Weights of a small transformer language model: vocabulary 8192, 6.72M parameters.
MLP neurons of a small language model. Each row is named by its layer, matrix (gate and up: input weights) and neuron, and shows model dimensions 0-159. Each number is 128 + 24 x the weight over its row's rms, rounded and kept within 0 to 255. Numbers have three digits each. A neuron's up and down rows have the sign that makes its largest values positive.
After each neuron's rows, "fires on" lists the tokens most often at its 100 highest values on Wikipedia text that the model never trained on.

L4.gate462:120144103098136145102126100158151147127139110120121128131121144089137146173092134126142122179157106136097125118125114124130103101109115108156152140144164140127123116107159099118137163155101131106186143128145112145106131128079145111112101128095169118165120116126107105118130115179138118118107066131098095144091110145130141114116120104130140122111100154078124088097120100115105168134192111088139164124182137135156124140179134157112111079107100112126115126094152176173139133143139109
L4.up462:115081112165092151130097125142102180114080108101125156130139128147140134126170140098137132126112142119096124149146152071163134126117122103147113139125105193089117116084161114126137129111142134129154128168195124121107115130112084132142093092144134113123168161110111098105145148126130089142094113126110124123135127100118128158114123148099100145128119127125155114150099126178128106181166131138085163094090073182127109122123145149122127135137128147143120102154133140121099128084112103
fires on: "\n"

L3.gate186:066123053123122164157154146120108123085145125106119127124174101107131130110122156097134150131106153150140126131140147106122125150127140110091115179171126119142121159096134126158114137133112090122145141138107079175173153124115124102121126090085140116158097146109088135123151123155139096112135155116076136118145157101154159135150133148120161165102085116118116091076097130140126138159126082127110109150119138131120132167155148129159156128119165117114103132113129158146132139143165082
L3.up186:123130117127094131163146120086124174090151084136120127103091148138106150087107117159135128105141162106096109134149129170113131156146105113125136115135076116109100111135150149127122163119133104107142094103117124159111122141101108125085147120134110174106142166124126093139115167129102114126138155148138171163154152168131158053103142095125136152067085120142137143102105114090151159155130105128116070134107127136116152127114144109165111151122158128118114124085113137151163118097107102
fires on: " he", " to", ":", "\n", " defend", "."

L3.gate469:107124161150099103161137127143174148133162133141113116131128168125135099121156107142128100174131122106124086150134134149143075135134128150115117134125127124147130116081136105120190127136125109170134196089103121144120143159131115126071134103101123103156101093152138091122129123169137148084110124162105160139093072121157155115134149143121120161146114146138121139142120147132138093160110091077153137124121128148218112121139126127117157125148134135097119119121115151096128122104126077
L3.up469:142123171131090131156126158151180158139142150133096155125129140141160096113154149129119096133134111127120109144159136131139094095115115112139110147123131097169119121103171088114152140118138137194114173122067122129136142181142133151108147093122104135146109088148135104096120143147132138165106125144122119095113114104150145094094130159144085151133109131147076145128130132143121119175115103065154146121147143152194105119105134125099114133110102088106150132122126146084136115114109083
fires on: ")", "an", "\n", " by", " Party"

L6.gate141:118108105141116080180135145162138131117109155143119090135152091137120152129143116189131143153132092092171132189130159128124121141115132152173144158127125122141139126136157163123101123090159126150103157120186142117120146136104146133122183117135113093109113139121131125129099086119137109132119094116198129135116104096136137138144127112133095154122115136107135106123141121111110113118142100134172183105160162137164107096173106110184103143112089125094156104107095133122121149109149148
L6.up141:116115164137135130110107106133148150140112152113136143107108112142064114173123143137099159101127104093080140097156089159140134103120139122126164114103115109121127145167124118127103135114087101104132148111066124151153168117092179173137130120170142134148123167161116131142134102113119138150098162103137079170140125145105147137112128157114134118173114130149141150117115121119160161144139167101143167099102141156114136111090155123137114125116113143132106196142078138148134162097132092
fires on: " a", "ta"

L6.gate42:126110099115140127088123116123115137150103144131161084120175143112138134148140146135115165147156117165174138144128123112125139134118160154075130090146151108124157134112154181097086154133153117102145166115124139113112106125138140157137140128167095127114107139155113104158097123123108145132130113155131137095170112095130120135144165101193113155152098092152157132154180141082145152143148100135125101132091094077128106091127149179127137110154132175123122117127099151112110142145100174
L6.up42:129090104158131121104129114190143147098080107165143084147116118127140131133139145166138103118149095129121142122170105091132140143146125125112109158139143136135160132106135129147110128155141126145129170141156153090119130137155154148140125093116142098158099134116145085149069137124152116144094124111115077120105072128084099085145100138175129153149134097144114101125163137145122127149130082114124092142153132121158096113138132133135092088086082140103106071144169100104124132140112126
fires on: " and", " the", "-", "S", "os", "I"

L3.gate502:107127122180141155118117102148128119158114156129106164114127125127113080148116172129148126142142139157128074116102140132133131096128117099106099141126138126148123115148132100115141066139135160114137135130087115111101134167097137147094104124177170132117087133140127137126170151129146132121105161138143095162102113156129169118118151131164098134101081141137128184157151107150100168126153093144116098159106141122133143100136133116125101153149159152086147121112119140132101160118191057
L3.up502:137091104159148137102106139140143079142085164141096149136134136163130146140135074134132112115159208132131123122115103132101120136114136103099125129129132138167140126125123113105143109152152134154137148131111139122148159153145101163115143091165142138126146136148141141205100191129141127137180160114163136145105094142107129108104142125148124132111144138093108159193154114175159148142126113133137111149093150166131161114107111139166114112128137126104146129139141108098144112065150105
fires on: " on", " Gold", "ar", " colour", " length"

L4.gate449:139144141108126137113149130101114123082114135090121093120183146136161146111105120142116118159101145133130113136106112102123126131127137083145141083109103161089078135093135112144164163116116087120167168114143102107126096139168180165075123157155131168102156171138125173116114114148090088127108137142116167130155124113150104162122117106089134147113074105131123107150136154188133172135129139101153109108113104096132163117140101122147137112128113091117112112153120116116125137112139147
L4.up449:179104152062151144118089097103106142133141131121104149110105126129161127131152106099133085125124105148147153150138138136168103133101118113131124100115125130144097174157118107164114125107144084174144126130144155097105146126106147160150117102112189141065145148084159121135113200115143136109142125142141115135161135108133118157141172143135104142116101165100155125118146116157144135128161179108158130101112110104130129121116158186112144114127122126113084125132140104121174131104140109
fires on: "\"", ",", "'", "!"

L6.gate440:158128084129110124183145132131156147176098116124114075106103146161100126094115104081155100177126113120147108124145105168130090142072142100144159126076106117125145136105136098104132120158165135134131143112109166131130150106132133130101152137138172156129108102116145165141082110144130126119175158127113132122171123135152155110110150135114113162117120109114121115105114155124131153140128090107136158101154074137111105161147141124133104113131096134144143160136106153110153186072105134
L6.up440:112120086144131084137089151177092131128113127172105105102120122158090131120123156121122103142146135119117139118134088079129149126150149137146121107082128105144104130122154143156128132156132113160156174149127118137144152120137140123130093116147152115130112133147088153126105109125095168150188122125154118117161087102131112163102087141195111127123141094144129127128157132122138137133091061097111112100103151104120071125104182111093120084142131151115109121157133120168155128104113106
fires on: "″", "°", "′", "ta", " constitu", "iva"

L3.gate339:114138130138133167121165091100153131168144107170175117130090111165112105133135124152115133117140110123129091127102125142140120124159126112130145118146110117126134128126118107119163160120131127106117171101131125170097141064131102135100100111130087118137145134146135091149097107117144109129113123115144118108124135157171159094174106127167166116160074148126154091149114152076112133089167093135155124155177117146123111129118088152107153154179106099147124160140107173128105091159128094
L3.up339:125152164098150095115122130106125118149132143146152111131089180168144137119090106099130164129116141128127083110110085117127100156153140127112145107106160133115155130094149110106151155147118106172119119154132136127145155130141177151114167118142092154079102106105168126156131145135164174107150122130102109179140109102093108150097147136109098102072119154124140105171088109140147134118088165164119190133153130101151151157122119132122144122134154087140125105106108134130149106143155127
fires on: " film", " |", " town"

L4.gate398:157144126100138143124114104147141149162149145103155131136157128121148108157110137088105121135125141118123110102069124147165135098136153156169122147150105137155144068126091127130191086134197117131142128111189146116112118094133148134135117152089132105131111135133157137145149074102131118124121095117180141128129139114159136088104136152154139134118101095132116140108152132129108119143142135143164130108113136123162106059128200138129141148138118146156110136121148157176140092126099105
L4.up398:139164133115136153127100149175177124167100117118119141144126104194133152168133114161086122148129148150106143090157142205126081087169097146144132149152122136115143123128092126131159124064111076108113125121182114083133173121110124097143108144139114162140136135151134158129156126118099098128125126132123131150101130113175123142156159155130112122145118104091153100109122119121154154132125169095131131141100142142125100096115161107164133137140117132151169133097104137135127112133115122
fires on: " per", "-", " mar", " te", "mar", " ="

L4.gate4:113115085126151159147121119117113127123104123116109152145120118095150141094120176133134146113107096115081107093153130121068142103160113107137146132126117124155125149162107161134111123150100145107132117103162145198114123130098143132115161098104153127117065109150112125119139133155131141131114161147081130159125115125164186163131163107132149111136106120087113094108117088158130146117101102102157141116134101088110159125152145177093130167134152146123119111157138122161159169163098100
L4.up4:139186105114159130162147103128086134068132169116113159141109110126111153109114164182123162141127089137128103101129127144116151176135122150154125087150098122114130153105142138153133116084158136127170124138105145172143111134104138108120109110113131082113127103125138119085125153169140133134132107111128108096140140093105097141109141102106179101101155120154110089117129096104130126114147099090126138122112145095130130145113115155100128179112082147147119178157169120159148129127135076
fires on: " to", "ns", "b", ".", "ila", "ura"

L6.gate91:150164148126134144105122132128136139108116159151111165100061134159139112139122088098130170124119170160149182147130121086131124140122137119160142100117108107166085155105139167141131115123173137124091132136153149136167125174119146130140156099131162134132122121122163146124114106130148155155185145149106123106150127124089133162102128155179156109098103090124157152120123138104131155093137106130104108140106122147121079131121127120175166131110173143120150143140138159134188159138107094
L6.up91:092136158109119127121126097111101130119122151143084185103117147125112130086144132112138131157118135080179120140080146121152109118131121137118166072128116134093130132101124160138090127089126130147126126127148180118134105126117140102120140083149147136107139114087115184171104097141143189172197123141097093137149161155134144160106148117108130122120142109097153108109136153165117152124110118103132122116134094101116086168120130090123134117108146150113098152155134154118148174123127124
fires on: " for", " |", "\n\n", " in", " throughout"

L4.gate59:186109121108087127111133124097083129152081158071167105142134151150159150122113137124132147128136123104147160154113157134127131133130154079178127107119153136078118140163102143120140128122147118161128119137168083116098120146142110142100091147162138114097147109118217132130112156109140144134097142155129126127145133087146117144126144165110116123144101139105139123156168111131130140109164164108135129126140109080125107123113121116131111128119093089164155080130122171147134133145160086
L4.up59:157117144123185112121130124127106142135136121094148159125173138140143176128122124133120156118173125121107110119118115171152131148114161135120096153135127143118149147154118123142111109138072112122157137177206077108147141118110156108120093186114143095092140132126112129146087119139125126119087140092147110118105127111144121161131159145150098147119102060113153116163137162099118108111108139081133144136117083129156131080074158149145126099128150132152113160126135131128114083129135146
fires on: "\n", ".", "\"", "man"

L6.gate423:149158137101108103142171084094137139132096117106127129135140124152092126140112129101141106176082160076156093107141160146117110149122108113172176102119127144106138142091156124115154120154201148130131117102109170151109138129092141118106151090111139128112129125135155141101145095147147116119126119109108126163119135133083150131129166124071133191147121138130142138115119154138129159078090121147151146132132158167103108099100143132127102089171156114112107155167104135139134153133138132
L6.up423:108149158134174121134110124117134078126151167120122095070118108150181094117112136140160145140074169107124132157152098144114119170143148137132104128120155120123153132141091151105116176124171092161148122146125111157148133126119130089115094086134165127106112107143133181128132127123140135138111126096090134127106110175137138134118082099097130121178128096116163115140162144122126152143075166145106109141079138146128126128120102165104164123114184127124163120154147125118132111122124104
fires on: "s", "te", "es", "ves", "ute"

L4.gate215:138136085139142155114175126093135139137159119063080101141121123116183111107124150109078127132110114111154131112130162106151116139139138099125150118106152145131129135132134113128127071113172142177137110075148125163114142164081158123138113139095160111107117093117154131100168114125170119119148161143148101155185139112163179119100086160147140144129114121101138104130160121140113113107120115152141138133163108114144132136078152152075112146141134141103132098138134112147103138155154121
L4.up215:093162108118137144129161118084127161079147135117142160114109116096142138125126149132121123168098158130138072137114133109142143142179134117065124155083144147074102140100129143134145140129125122148099164118108167142146166120121128117136105098076129091111098110099108112097147083112134096124110143113112076076121104164106128160121086136133168100130133130124132146087148102094138137125114116152154110129133116169121136130139120135110111155140138131107134095131176147164083147143115082
fires on: " to", " against", " by", ".", " at", " |"

L6.gate281:128088144112133120134114116116146153130164104132165135138112146135172100138137066117167149126157168123153113129117097166136142094093114120143130101137128125143147110146155122114158114101101075119112132099101126118094112110115105129087151171079140124139091124127111102159159086123138095115094076107143147109117156168159170141185144113124143104115115109102139143134136134102157104111155132143132122179107117163106102140123107156150085144108097082152151135135119105126080108158153138
L6.up281:193120129140122087097142151148070126156127153133114139094119171166145102127156126105120148144087139130128147123121107122125138124170108146142128114136132110093172150131104120091123137161097155127091109079114166097137137137135144160132168115156162094119114137120112078106093146103111116137137093123112152162155131104124131143096128125137126118141136110103130168097077169096145134110116115169102155091113132106146095159108114123166100135125171151108154121136135117160170128065130127
fires on: " |", ".", "\n\n", "\n", "="

L3.gate55:122131121113107137089122115136101165162150149132162157144137134155139133163134115130144151138147124139138160123103082125117108093070109135135122083184148146131112139137113212115145097131151107112104141068105158145133097096102094145115170121115105109141170153129147090129115135130162159139123087148120155123143121121111110112089135151149122132162110130129144130098149131088123098162146123143154124109128097144147099144109084125146158079157097123133139145135115110175168154139090108
L3.up55:134094119077140140135123156147108146129126077152077137142134116107179125084123132191142138137134133126147125148161137133088138130152101115153098158139157103156170145140154144107122135086088152129118133078138109128113149129128144106154106138175133090102158141169148133139136112127113118133110103113117131166139130148084116139125105137141174145177106133143180127088083146103103162101122120089146123121084126161108155118103132093163100102139142138129151165146159151124158156143141112
fires on: "-", "–", "A"

L4.gate626:148163094128146086167114137134106107135127087115093140114180164064100119137091149138121135168129107110102142124137160159107116109098116137124145129157127107129123116128154133095171126166114142135102136125171086159118125134089111082088131131140122120165093101097138104140122144160138122112117100086101159136146094097110168134176129132153118114112121090126166089154130097076118157138134103125121141108143116143150107133156107151131160120110145118126088143134114190130125150105162101
L4.up626:146155104120144105127097163134139118096141100112127145124130160119098133137118136116101112127170118110105156090138132161109086116095116109148165122146095130102121104151165134137144132114119153142114136132142115169148133139118115133127132100161128128163101085090118124126105135143143127154066141117091141189112098117112148130144138151176114093082145129134121114121126062120136162155109089091133146153177104125133072156153093126140089142084151112140136132145133176129122118066159098
fires on: " had", "\n"